From a checkpoint of a small transformer trained on Wikipedia.
Size: width 224, 4 heads of 64, MLP 896 tanh GELU, 12.4M parameters.
Architecture: LayerNorm before each block, rotary positions, no biases in attention or MLP, untied embeddings, attention and MLP in parallel.
Training: a variant of Muon for these matrices, 4316 steps.
MLP neurons of a small language model. Each row is named by its layer, matrix (down: output weights) and neuron, and shows model dimensions 0-223. Each number is 128 + 24 x the weight over its row's rms, rounded and kept within 0 to 255. Numbers have three digits each.
After each neuron's rows, "fires before" lists the tokens most often just after its 100 highest values on Wikipedia text that the model never trained on.

L6.down639:140131084131141120120162118157096108118099140087129122138124099125126127205101121130173126121084131104163134163148150137105187123132073081155131092158100110091128110097144132108114122090127154131122137151116114061151139162103106105135165071130141143178142107123158128099090131156158132131157121120130085146119101155129092145127129157106110150148108139107144130167144124145086103155131139130152137121138169110093162109126121130093126095149107100147123113154139102131145127138136178126124123127136132128147092141135095138100148070157117144147122128113107150170100117116155187149151176142151132135128113105163100123130069122143140147116125114108128129126131081157141157132120
fires before: "8", "9", "7", "4", "ap"

L7.down424:128123158133126158123093123149151080179091118086109108106079149124155121132107144112152107116115151123103138130131139145110089153119097109115126114141116173098110161120158094134111130171088149117105152126151115139179096110131085104135154127134135121136138115162120103171083108134145114122132122154152148103089124129089157179143121109129209128134122140100142164136108128100114126145145133117115121121132133191108162120108159161155105091153154114149111124111079122159149119107102137137094103107095098114140163056091117102181099117145102151143149159133138133115114151145127107162105126142142110156160130134124111139126104126130119133170140111185141114114116099141152172133126
fires before: ",", ".", ".\n\n", " "

L8.down406:110124137139102128137185184096172126094171141152120049141135150104136090099149119132116113124136130140148161146160088100103141133161131127106154117107091117166144118101131159107138110089124076108120110129141108140148139150100104136159099175128165162116110109174151075142137119104148118119075136124141131073158090153098105097131137161139101127140128147102117109170152161089128119112090158122101151151160075111111123149139118143152151157101140148148129109155126160130132119103138136125128127101104113159127172124112138151150116163094127137133155148143095121131137129105101136124118104145118138149138144132098137126123130179151135118142131144139170101134103082151140088083097
fires before: " |", " |\n"

L7.down874:161100122141119157107098048133113136098134165087131128148138147134105139088119152081119135109134127156140140155082178128133140159117105115132154158104119140082141155075117130123130111138110119150090085149156126167149139133149128127148099140122129107144152122165127152159139135126122098146139160100146093153122131107129075104148122131147108149094154135116106102136148153132166170106112129127103102098139126126153128092132115069137096111107113141143119111138119093139134144138161154193162155137138172095149180110159118134126098121123103137119129128129130143144139123155165049128107131118134129093088155159109186163130134124138096104124101122127121169111092126113133160109100
fires before: "4", "3", "5", "6", "Ch"

L8.down45:142134110177107121145114151128159115121117094136170169114115130158099106123125151107137133117170125143127149158130133134144148147076099092143147136148104095092137137097126141100140114133149118150147138135080199157157143159158134146152120110163115145130042103144153135132157099156138067134140156162144142156120101089154075129129155152119144115120181150154131111113119117149107150139122122111121119091098112114119120140153149116116127085111134108134152097095104114108083149086109160140136145094102165128142131153098130126127119172101164082127118085142123147089112119150139114102150138127084142123145099148110171118157113168149096092154138098129094133146142137129100130135116
fires before: "4", "3", "5"

L6.down210:167136128171146111122183120152147169138134101099146170112096122091136132116128130160111166111098105142117142117126130066135170191157154144090130119125107164122120071131126148123132095146161172150142114117123166154135109087115114140100120114159123117123138134121141126132165091143120137127134146129121121125124127107101164134176122137135150116106121108114109143117105110116156117136102151109093087124088179101096126151095146144081134121098124085140114109113115162113161152093119168141112104092126087099137132110121172136145098168143099119123098179163161128113131152092098120120140159155107108158156118137110123125114124122132121112120132165147071099106193153112133145106148
fires before: "2", "1", "3", "4", " ", "6"

L10.down607:131102133181134134098141114153123125122156195143146131117111150153082133135143073127125157115164114159160151133139150129169120109118127148150137145109104093112123193111128135125136110176083113139164122115101138141136098126119084129144147106105127090137152160119095079100143078098147100112132080113099127090178146168142150147136135107136108100157126153131098117137126116167147084157081107132107137145113155111119086126131140085121103127144151114121108137159126167153139137081124140111126154147083151141089145106117105156136138094126131131112101120096141141120114153160110124147096148155127157101086176157146095083109116108104154137117122161140139160120134127122158107152155
fires before: "7", "8", "9"

L8.down337:128136135147110119106106125141110171124128121092134136124139171139139121177173153121104172115130137100171096123159122120130112137104114157121119159158108132114114079159124070110114136136113101117128097176130148153115122155133160115134133108122120151114160110141135152122134124100095137128066116090127165154139089165170137101162132168099176175110133125105099103136178155110151098130137127105143125136080141097184128100119122130157121182165116109149105128141127164088125081115144142106094129116149118145115099152129127122115088120115117138121121138174128125149142182152088113127120108107153086109156136130134102137119136145108153069114107130178098131099139103129127093132172
fires before: "5", "6", "4", "7"

L3.down576:158140138144108172099098095147127095148153094155113129187133097129196108126138144135165149129093122172135132100114073108120123112111108143161132123178101136121148100135159099102123125200120121160152196150123129125115135161153094137135141094150143140138107096172121105141149122086110105116135108132136124146127120104146104148089130091126130124097124162138114124119142150103140158096103156106099119156121156136139120102110136151102150118165128155147084132153142116123131129142165114124109166153141090119101166124101158103123143198118150177134150116153120142151122136177126087095090132126094132112139132123111122125116128133138104116086126105078112106101104127142094139121103
fires before: "1", "2", "0"

L10.down726:211135132126154117090135141105082099120128146156126109108179118125111141136113091149139144122122136123147152107135134148149132090153073163117131084150121152133153160139155118159100163162141110078119127180164115139155166120155086162128092134113115145107123114118171114114127093152156120136103146146101154150142112098145137091141141120134118149148111128164141151142147153130126111108138160111073165139102119139103117121067096177126101134133125101139135118132103178098132085084106119132125122144134127142135149103133114131146125134129135132140146110120172100134179076115116124128148103112136069136129155119166138146100119107147103121107139125078086113139107150079162146131101
fires before: ".", ".,"

L8.down64:118134168127130110091119100149133137132153179128131133102093130142112110092159126158086116164115145105088081128125131114121152109171130120126157147110090105150138089147117117071118114104107145151137158086094152142116165081130162121109129151157130161087165144172144134124119127134117136138105178101154127134132147160194149148151086170122121165109113130159120115143104114145139119157086172131153147133080101130103122158113105115141114131147108148122138166135112162092126118118139098147104101118132121141113093099158128146142142111166127135141150073141181147139137124089119170145103085167099094102145096127112107157089124127162109090121138117143116146109159131099151128134131
fires before: "5", "4", "6", "7", "8"

L7.down848:140102132128111141094111127148155089144117167122121116149159133137111107147125112098115158179164139094169115128144115099115152113104107099109165184146069082069149103151106107084112124135121139117131135158157111145096123099151161133122149113133136091120164114148157138130109167148125108132067133124116142162100086143152096094115072110142098113157140134081107115134167133155156120126090137114098166127085115127130129092112163130154134168136117097147113164106109148097134144125128118136115117122143154133106119156099111149147113085146179179131139117140127123172149153147115104105138098139145091157140136120124153151153120132108122087148141134130117184139151115116135176154134
fires before: "5", "6", "4", "3"

L7.down135:081095131151120140125147101139118141145130114093095092115120121125116121169144132144169158089130103134108150129127134113119187119120140122138110130127164062072147120120172159099149129102109108146109087099138141159115110141157082161126143152113154120120169147118114119132095121110135120095129160095123152153105180060134134100139149104068149129143160162134135097141119140142145090112166123147116160137126107140158125168137131148154150127131129112096112105140119103128132128099100131162146153098102128169120108118170089162145096098121143136103115155148135166089144129148114082100112119151116128108152162135152096173122101117094154137147156145146168106079133129132124141128176
fires before: ".", ")", "0", "8", "4"

L3.down231:138109117145132140133134163145123111164137134115101126119135140076103142146106129103148085149143159132171109104166095119118120134139107136097147111167120133175084177130124156138103122112114110159112160142136124136158091114160105144151142120159092149155142143131087132123076146128156090110142137123116082085137118148166155142123142145123109140152096150133147111138119143139104136082120140124120109107140116123144124135127132129145155123095064138118099075139066126118138165161116095151105125125129091164146139147121172113079079096130162137098128111121097153152152138106136161148147141149156064145101102104160071122144146186159123110160108130125138140138139133182101119119139
fires before: " |", "–", ",", ")", "ped", "-"

L6.down867:120141154131108110121128118102167079124149133150169145129121146088159155095118126093140160119117112106138097092171114085122132097135148143139111093163104148113145154085178119130117123158117155174130148114153103135132147124158125113127149091136114102108154165080141101132106134168134139111125103069173072082136118072154175127126128128132122156131128145141158110141145104142186125125096107146148131125123164154131117099130152114138129126142122144136134114127147152121150094118131086172107168126138125075156131119131144134143127134167133072166114082112128159149125117113108073180147134124111122142138102089098115097134123127138095109120109170129157134121125144095168158132097
fires before: ",", ".", " (", " of", " and", " |"

L7.down104:116105145113123191111108119148137121128131144093136113137115200132100126141131145137126137139099112143089134114145139147112104116131126128131084146090137122075139139086145134139091156170131125108094113078159164155144133111124080086152153174170133114141133165144129166147083178131158129108182160115110110098113162132097121132128090104129129121098094118117119126109135134113150123157087119113121138080093150150134153140145128144182111127144144102122122097132124154173182120150112119129143097167113092119146112120138103149135091110165106102096126129137168147105129137098116174131144134120138065155140127138127142127121129104133141127118107120177141179107103141084130169104127
fires before: ",", " |", ".", "\n", "\n\n"

L5.down336:139122160115114148111143134103155084155117140138133140130156148147147094126129082176119149179135127106094145104111115145128138087118108120108140106134178138108141105128150152144137143079140083122112097160136132164130163112106100072110123096145138120125149146198182148111134128141134131123081154123116110137162086132128104122137118119123098117098106167120101138093119174140139084137092118085154168105137158129133109129105115168109140152142118126160137112132115082137142141154173104166120131110138106126138178117100170082192107185080156155137099114161117128135129119144082140143115166083110153149143121139105138163112133128148115108123131120130134131121094117139127115121119
fires before: " ", " |", "ant", "+"

L8.down781:136094163124094120113130089087097100119134073125140149139158156112123103105099127135154153128115086151132145159159130142085140113113153090131115086178133134116086086126203124137132138124103102108116112133098136120141094133106190148141128120153155130173127118135112125141138105103102156154156153115158160146135138177118115126137100094149107068120152127118087140127129160115128114136171155165114118096128133140171105155120122099138132153127131110125109127134174093131139122158138086141143107116171179121160129106107146151134094106109147134138104138124098114082164102122146125109127129125141097143136153113127093086126108139123131111110092189137167134179134131167133161128116
fires before: "0", "1", "2", "3", "6", "5"

L6.down28:107157088154126146142126120153146125107138185102117123170149128107088115151134162136105109137085126152176127153140152139143131148162163166115124130131166118144100142125133084125112140137100150142162080116079121121140136129141121148155112093163141184135133108127129120139091112132088125123131146112126093109135148146110182123111144149122165128081145140171119111106122126121134129119103106108114142093114152150108144101167182139050124125108130138111143116138105133147151090131151117203127103105140082145150132150120120114093126121128159128134097164131123136111123155108089119094093142129118087134079082114115112136134104169158095165115135165136116102161149152121115117075146
fires before: "8", "7", "9"

L3.down596:125135153171121123107113155115104100137126065094145102155154142134101126134143140132140158103122108121129176090126129132121114129124137171120103119140130128109166132140152145138152123165125112075142141151140139126182136139109098150103116134140083127130127141121099127107087130161141190114145116160131159159158164101134095113154145099166196116135153126099090125130088099148135150098142162134124135084163132136155138103101147184154111132138171131122067134113126107105125089135121114110139115161106080149119136120152114163124100092141111167117114110131104078111132120115115122086118123133137108108135150148121193115091081085136156125122111126149127113145093145120148113132185
fires before: ",", ".", " |", " |\n", ")", " and"

L10.down476:112093127156143084174121154145110131090128118194162137132140152114171163137130107121098162168137118183141148125093120129111132136106126093148145145091109133117170089140134112117112061150136160104160157139073171106122126159132121164136116084125106110131131115132134142129161068122135119096104107164165151141134135107130121182156114180127152116157134105113120114141159130103116107119110154099118112136119151160124126144140163169124131104114166107083136121120088136169122147111130127163119149116120094106115086123171133157117140147131123157131145096142162136100139112125135122088170120125102123098095133167120123091077138121084139079111144091137133119125127114104108125134137
fires before: "5", "4", "3", "0", "6", "1"

L6.down310:162127120098100140139156127113151154159105166116130128105101143132083129114140182109098157138125089128156128125116085115119148088146160113135147138160113160135167170128140120133144140180148102088123118105113102149143148132134148102110125132125167096138098107104088107108169142186097110145114147142138119155125125085148090123112073148121120136142159117174112139152106109111083137142149106141116112153115155134104160102132135117147146137103072121164129111114123121098105139132147090148132098161172149127101099113129116133190122144118144152168107124105125130135146148083113111145178092135122129073108080151133101150162154124119116140142104130135104141098092099129126135148194
fires before: "2", "3", "1", ".", "4"

L8.down624:138066125140095164169128151126151110127112101072121123066162150130137090132125108140152101197104143192111111141134127112136132113154124122116117108138116135118083124103142104117102117115115138129142162096083147148126124137171135109129110162134151140105132137169127123115116118117152131140134131179147145110135100109133191103101156145098140136100106099108171138117135137147170128181115139138181150118120107162094136077119121135142112100118136130137153090145103134105137134133119081154098112192119107066163130134150158096082100144164078149161118123136150141148146167133106148138117092126102081143140143134142120140140107117128130130127139127125098138140162138127104147149122
fires before: "|", " |", " was", " |\n", "-"

L6.down868:128108140141153092106116167101147119127145178185130079065116094191139125112133114157125115131141131070087141113141099134095131116173113152111110163156113102131194155132154151129121152102136102089118154115128158132138165123081083116126150106117085132147144159075149105111136135151174156121124145146156136110121104109124128169076116134130139160082125134111126155133114112129126111128110163082124141120110155139120104155128125120129117163136147126127125105107082161112123128150120094121145137106128172119157117142094144132129107147167145123157116078111113105130122135123090111124187111124134087109122131119141125116114105124143161130150139168172115117132116159136099136175155
fires before: " in", " to", " as", " at", " from", " on"

L10.down126:147120078110145138128102104135101078144114111151104097124143092110123148105125133115155141142142137090195165108120136160160142081151123082124147133130175130148104079115117096120127148150129129105122126144152124104120130110147092158155144118152129090112135135150082135109138107122118131156110153131099087127107107116139197134152116104118148136148131121119158125144112143129106152122135155143107130115115111158090136132143101177187101163107107115146149155126125116105136145107123138142139090132133142166095160095106100080121164102127158104165171160121127104139148142153154123144105122121088100128111189129149086142125108110119122149152163105129123165084149080143119113196136
fires before: "."

L7.down605:132145107116164119168127131155151114112134122131123068140110147116107148137111126140170144165102102117106119124138175123150149119138131128189113102144142093104125155141091119109137131102071132167132107185107147113169134184153096127153133138180123090130139101096110107091104142121133108110115138124119154101126104082120118068122144141137104107163151126158139133117111129131101143108163139099103138124177079114121118114147091173139111141123118114139114116132135128157143117133125170131102123117101170091140124158141104135050127071117136111132134147123117164117125147114117156089090163159133139086149153131149161155120160125126135119130119169101150115155131118114176119173103
fires before: "8", "9", "7"

L6.down468:088112141141097126130116146136148127129148119123136103129133144143115113129160053175136112132108141147094145118147108149132118130125137109142102102153119114115161143108154122136100110193111150147100134113108178085165120098143152156105101132142173117159159122142146178132127131118122149098136153102108115113154125067111157135106140141085163131079106141127150149147167141125167140160112191113122088122126145135126153134127159143111128135107113111132126138123156134149127128129105104100121176137136073102134140163131117091152104181142171118139098094094086185095185134120107119093127109106102115151139167114082129090121119109097122110106110125111161091141122141129117132110164
fires before: ")", ".", "6", "8", " (", "0"

L6.down743:126116090140118159121147123105150131109130166118135155107148101090146138160129149151104112116101164137134126092145158093147146070144098147118147124123138100119121138115158144136133078126133107118175093167140116082109178160127183132127133119148128163182151125103136102124135092149158097122124085130087118136119132119128145158126147154205136152141159157122149109098131124117072112127126083140134167155138111140141135125143148100079117150123098108107106126088156118126124103154104136136162098129130145128173156160118117078122135087096159124131107124130140096142112140128126154132106150143171093129119101180120161137173125105159092086156125088143106106122108139124123093124107
fires before: " ", " −", "o", " to", ");", "9"

L6.down261:108157107158178123124107126125128149149100100144141154148145137169122147119173099137116124131183099127135159128159152133089124123076140142134109132127122066145111143113100102138132084136093115095142081143122094128156104136112097085136157139163120152123115099133119123107138173113130169091125096126095102158135110103170105122133104183162132131101121095103139104067096131146116131142150149149115109105172136120081156093126110152134121146148085151112173119095142133138141135173133132121144148148111171119132172116144101105160109133131124154141140111109125139099107095090150143135160131125120159119132184130112121159080123137134134181137103135156170118135129111106148082149142
fires before: "9", "2", "8", "0", "na", "ones"

L6.down201:120120159111117149108124113140123150135124158113129136098116138182125108123123085203116108112134156126083111092090135082140083092130126128204160133128117085156136127144125156103140107146116127100140113134103085121161095110123113115108150155145173098143093138146118112137196119083176103157130124104122130156159154118122156095116152167134159132153108150109105164133088119134120134147136134165111079143149148163096170123187129094135105136166121112104124135148167101104134125129151110098139149105120162118138134123139106137172103154110115102100111134124144139129140113140116145103108128128128142133124164106142105110113129120146168128113132104190158104105117137081134150111095
fires before: "7", "1", "2", "3", "9"

L7.down98:157123142126129146137132141142096114123133164125115097153140138141132144172150088114127146100110107092164123147118180118172134108138132132104157136139147089066144148131134117079107152105111135141131044124135064142127119190151093118141166164124119097116125118114136113090116164124131095122113159097138104088122103131138134114142139133169117140141103098139123162128131196141121103130152116125134122102113134089130112121152111157101161119096151107146086120147157096144124107127106137115085109171147140115144127172158129134096080102154136141160161156124138168123095139115100142127075132172114114121134150105155101157120101122111137159139105156102159115144148101168158121135121
fires before: "7", "8", "9"

L3.down284:119095168150133167111161127142101075078107143115126151114128115127142093084134148139161098109155134141172129111084122151083110113127158147131149114142170139109095122140129183137110119185110176126102084072122173147130106131148132138096145149155137142152128155160082098139138167148148121140114125127119126115165159082150122137126145129170140109102136102138084095086132108101102112131169170098165111141137125152133139148121147130092112173194141115125116130138092117154126114118122108127140121124145115094124131104122157172130087140105132161134107113121092132175143105122066123124156127161118114131157130091120106101112083137123143117144118108141147124087134136132116124148123
fires before: " |", "\n", "0", "3", "7", " and"

L8.down293:097100117113098108161157119111125147118134150129164125156171140146149140143122129143191159130167135128126154138116163128136129137136129070116141155101092124150122129129111183120105093106114136125101097124112137150170109116090122144136145124121102123137104134151148145126175092117168137166142130134147091135129122106122166116155156136132129133162134125096160159153120127134145124090159148105145131116142104116115112121105099154083098137097167141101132077177112146120106060116096178131084174088086152122116117112122146132147105103155119137085132128123117080115120152176171125121126142126134115121143161119127143165127143095111108079152090168136133089165139129101154121075106
fires before: " ", ")", " |\n", " Romania", ")\n", " Tour"

L5.down5:112112164143142142090115140131125135154107150098100105088125176116126093151128145141144129153101157159139142105079105136099124112156122136139135107156111124103162170118134122143098134144091113138135144093132170125122164096117123105092134140101140115118130131149117133119109158129121111132154083145179125109125105142100184130173154123066145101133131160106123128112121131158132115158158121118143077167138093163136175155150121136121130113166162100123158149143139149162156115163100106114124127173136071089170073135110150114137119161165124143119101133137123162127111132116121131085080106099102127146140097135133132148143111123078139093144109162162132105116084091097174096131136
fires before: " |", " |\n", ")"

L10.down259:139121120110121110119147106161107134074125135103137111139079134131081107112081111079067112118121116099177135137095178110125152131111163087158131129131151115149126131100162176142073114165137129130133091102159152143164116111097146158135115126133155129204079100104135123115144137120134114173153140091129111123130109102121187160124097147162118130132112158138100163122140133116115164119109112143152150160150149116156171154164127098112121111103112177148143128109151126133095119127124127146103105115130093143152129139148112106103105101111142126118070130065148118133098144150130136122154117120150153083117141115169112148124175141135151165116120103118145139150148143118137158129151
fires before: "3", "2", " |", "4"

L7.down686:157123121131150152132121140108137132117087120153103119153125094092233138084148136149102106125121127088128111130157154087098154122148125144110124132109133115125132079123145104158120139151117117142150131164114151139138130122118127129143154110139141123142160153106130123157133133149153164119093152188084135113141104118107147127112135143102099115171092109121093124159155108072068141143152170108117119105167129091134129123136104145132161107126116083080120140106114132156153149119165144147141144097119114126074104107155147140152132130130144145125152129121107154142166116113113131134149136143117104120193149114123094147110100117139146161154083114120091111091134128082157184080117
fires before: "0", "1", "2", "3", "9", ","

L6.down495:145153145098161129138152098094151178099134119165137113106141128145144148115100148119102141087156144119107097133123111154107100160116162129138142177108135122178126099149108095124137102142134088121125160117114114096179101095106118111119133126115161144142129156135132125119155136144109092147111140105153134164133134139105085152147159122144118108132091131112136200143192110127133118115146144136072092125150131145151164171099149092120095156076092144168121102089169118092143127069112144120147139093110173136121151086140132112137134114106159150117143149123149121129146132106112132093125148160093176123167135093098095150155161144119109100133133130127103119116119135089124108146100
fires before: "1", "2", "3", "7"

L4.down197:138143120126113134123130117124126098105179124127137155126132141111172141093125104141163164125108167112052132149121124107134126137159147152160081156138104139104131160175144119117122128152101125178076117128115142113125163171135094112139105112133164115106080150174122148152133123108161120102112094111111104151146107116116187108129143132094104112138128118103129141127161124110148082112137148124161109106117165158120107133114124149112133115117126087155059170138103151146165114110108073165145141147114122124123111091156154137136154163166149094113125135163139144111159151071088126078142136102125099143129165123107160129130081138120150091107129117151125143135136149153137095095130
fires before: "9", "6", "4", "1", "2"

L6.down852:142115096092132141122134089132137139140112116141138137121148127156095097141121078135114112103131122188142112124159108135097115136148104136148137125138139127137144110116144148086143134181131127143122102144159180096127097106118117082098166160135156141158141145138110139110125134079157105079156162107076178116156137141144124130136141159138177143124108158118089118129097126135151090084158141142119110142075138128126111149164133113117142151132134102133093125144170143118127095110125141145158081156126125149068079180139120136143136151131149099131085143123138170113177130138134077111097120115159135132102120108133091098129160144163109130075136164103178134124104141096099117141116
fires before: "1", "4", "8", "5", "3", "2"

L10.down320:161113110107116124098127127110144143145100144143137128115085091127149116124124168150114084116150110141137132125115123072109120105133178171129117167118094116167126156145131154103133138127102137112159125147121134080186101114179136130119130125115178129127100126152115133119096106089108121136170125159114123126132127130157081143096096135147144127056125132131120135124124141120116183122125124178129094132152115169138115088120124146163158121152101135131126159149131136100137122095157116070130136106130129114135109127148158117116115181157128088140181135122117094132161133157093063152154066144133146120147097099146103125152119101128098171147125130147183160104139129157154101113123
fires before: "1", "2", "7", "3"

L10.down632:154158124110132123142111122102123130158150183127113104115105120095154119112148115089090148148094119154181152143147158123138138122106171109097101080133124086141096144135109107111150097157094120125103093179095121108129111130143132120124121129139146150196106131125099121126130125121116102134175141117144123168154109126118125117113129140121121046073165113132115123106165158144145111141080132115145143114117101141157130159151100128129126126125123151157170163140118141114089138105135152117183107110137159147118123101071171143132120125151140111165125129127139071149127060159126087136124133123139136098130121140111183137110146109111145154147150122126160122120092151139142139176083
fires before: "3", "8", "7", "4", "2", "9"

L7.down625:125115134140112099129161130145153131161068109116146162126123142165103138113116119136133124126110129138116146120088080125158092097112093124116118117159121159088146074127115129157118107155108144107135137126126157124121168110111114158108143156126166124127156133123137158128144175106140106103124141098088132115150142129092178119102142152158080119114116109107151144132141157100154120144144192092116131114103155189125129133117158157140116132144178125130113111120121139148150159118120154108095109172135073075153143116107148148161077134169170183147090125096113155121139150114131167108099109123111092128138122082121113096128116140153078122101142106132155139113161070131131148122113
fires before: "1", "2", " |"

L3.down259:175101140152116140102151159122121120126184172132101124144115121153061143094113132099148147145131119177146161121116107136112113122155143159139115126130119158082132148114088126131167111185120123088111087107110145124136141146135156119125115105082077124130159118175116166135097140131155126100140124139150156094119160111142159083131125157121151139142157151128131179115137113128115131088122140124148107120111121095153148104071152132127159098120120104145110114148135148141093111130136140134136135157095105110115128091144188135147130146157109142135115150096079111107105087102087099108160092107127115143132118117162114117118075128101074131118123188114153152153139137161150155133156
fires before: " |", "\n", " |\n", "ta", ","

L7.down51:176108142113127121156109150150123162140132136134114103147141160130095133136108155088111090180139154095143097154124155120134125153089153102134123105107133066127101151101145117098194081114099128132136095147090084143114097162176121124165136140131147137105133114121151099074128134134109097161112150130136141094145115125098162075141158131150115098146156109180132129142154207159135160122109113116106133096164140140161114099090161112095144143116115128132125149113115111122125141107127181120095152181157119112173152121101121124087133148138117144125143098110125120121111130124130111116122090083136135116109161138148119179140130108121144116130116128132165125163116130122104093162105
fires before: "8", "9", " time", "7"

L7.down354:136192113110099148133125178144132087133125137116098128161119125124138116134133176120108132094158158136158160110089120118142155157146145148072094122097109121116088157114151136158106133158115184140147174161142135132156136136107161150162136140120149124132114120125090130096143115142107129147127115125136136142095133059103096140159158162088143123128109191142112136140086112152132136139141117128061116131130120120122125154122125174145116087101115101103142112110163157151121119114123102115106121111119124139111160129088153139107146136113149133108096159119111111138128108150130122120137127123114110135080125127094204134137113109150091146167149148110121160153087059136137134132066
fires before: "2", "3", "1", "4"

L10.down340:118134138139111136110102130163114145139134155087096118099132190100140141086083107118085139163117172125149125156119146169167104132133118164150127133138093126120109125132093137130111132125149144123130161140117183134103090172111172131122107121142125112137183121170151130130129107130115130149120125095141150135148157138157144115142108130126113082123115156123119165151109154159175122118134139107124139150061126091138140107103111128138077135116120086098112106104093095122115142113107114145124104143151059148141150096148144110179076122144123118149085114111119148123157132175098159142149109144133081121158137106105174137112107132108138065145137114138172140125123143119174152149114
fires before: "6", "5"

L10.down554:097172117118148099170103133150132113160133144085102106166138133135119108122094128153126125096160147116161116108154158152147136146164100137076129121126094105090125143143086202153132135124105145102124096121153150169132136120139083167165155127122114151161084133102149147089099113098144145163144099098124136141111149070089085092153131148121153163120115121130121068145161092093122072122128134138106141132121126114120141104131115145115101105105096127127159135136116109149145166112118123103090138153102156140103136148116130155120129107154191113132142151132095116109147138098151143140100126165134156122148126150069155148121174140165131114110133151125126099157098115114128159140131
fires before: "2", "3", "1", "6"

L5.down269:116102138088131123119127167105115121130124077134145100133117168138097156156127108127117147118100125117169117082149111144136090095127137119106136158119110119081146184133102132158091133120145087163155128134113136151127132133147104085113122116133141108118128148113158151164141126154169145087110140120118120102116109126108150165150154116111124101150153171141144156139097144088131158090137154145093131106096102114126185173071141129118124109144137134159074168074115152122185156114133124145130147133135118125152143135142149135147142172150111080143129097158096103118107101129111095138124158102147127130150161124094180129091118117149134103135141107159109102075096162119166169116135
fires before: ",", " of", " were", " and", " in", " was"

L10.down534:139145163139104125125128113126137152105160121144089152153115163081125125129104170121128139122158101115126087122107043138118106187147127127119077084147129151153167139127146176118141107124120141129127121140164114116113144158110115148133118135119140102083150139120157155114096089159187160146139134143136093114149143137093175140149129122122091163120108113146113120137065107118125095109138162126155103122103141102099091144157140160083131133110108105119125130119185124115145093156133120164149136105154094132101131098132127134115081138120120146078099165121111158109151096121128129095133106123140127167147165101134140092118140121098114209113163145135147140121128120156126124141149
fires before: "1", " "

L7.down227:081138115114165110122099135142122127124153124168101131108136129133142189097131143148162131132167148117146150083145116119136131117091132148109121131176112095112141151126152135130141167135138180068163139093055140091134170131073125116093108122129137107130149110141104091122098111130107132119167121126173150108154122126125072135165112102146151104138164136149119111070083110139155142130118149142116145169142162129077086099157148123132137122128137159139122118157111170117121101117119164153116139131119137093130080103134154139139097145113107138117131067104137155151138117112137140133156131122112139129128102105164138182109152110076173099135101158137143135107104138116101128134117
fires before: " in", " by", " as", " on", " the"

L3.down0:105130136110123094165144115113112143041128143128128135178129114117107105088146075166125140162145116126127164095138145075110122090126118123160141103152127145120118121128135141114125112173151131140116149073105108125161174076142148112107107103134119125092144119174157137098128103150158130096146143146165141113124109123172184180131104110103163150121104107153140139110155106125081154100132149131125105178133125120137155124123126121152159140157138113131099105123125135147147117165135072118146126133120113127108146104173119151114133155172169133152145152142134157115128112118148104150164119162138127123128124085155123137115094175106137095103076113125142136108138130122097119074084
fires before: " |", ".", ",", " (−", " Army", ")"

L4.down649:121166096124095178093130145095132106097137097122145109075114129087108130152134122152129098124122108132097113128149126137112146133127161105129123108165137122117153131127124159158150124170108144117104110077149182143111103163133143153084160128105126108134085128118124157122081119133130144101097092107127159143112097132142106098083171154126130116116101113151140175127109112149124180102113160141143097142112150126129146136142067102105130164170135124132089141167151084118136181139057113105131152141114132155124162136115159120179086188133155139110092174129126165114168098147123115110127135106123165146153134135150098117158126117126122145130113106139141134134123136124108170121132
fires before: "%", " (", ")", " |", "3"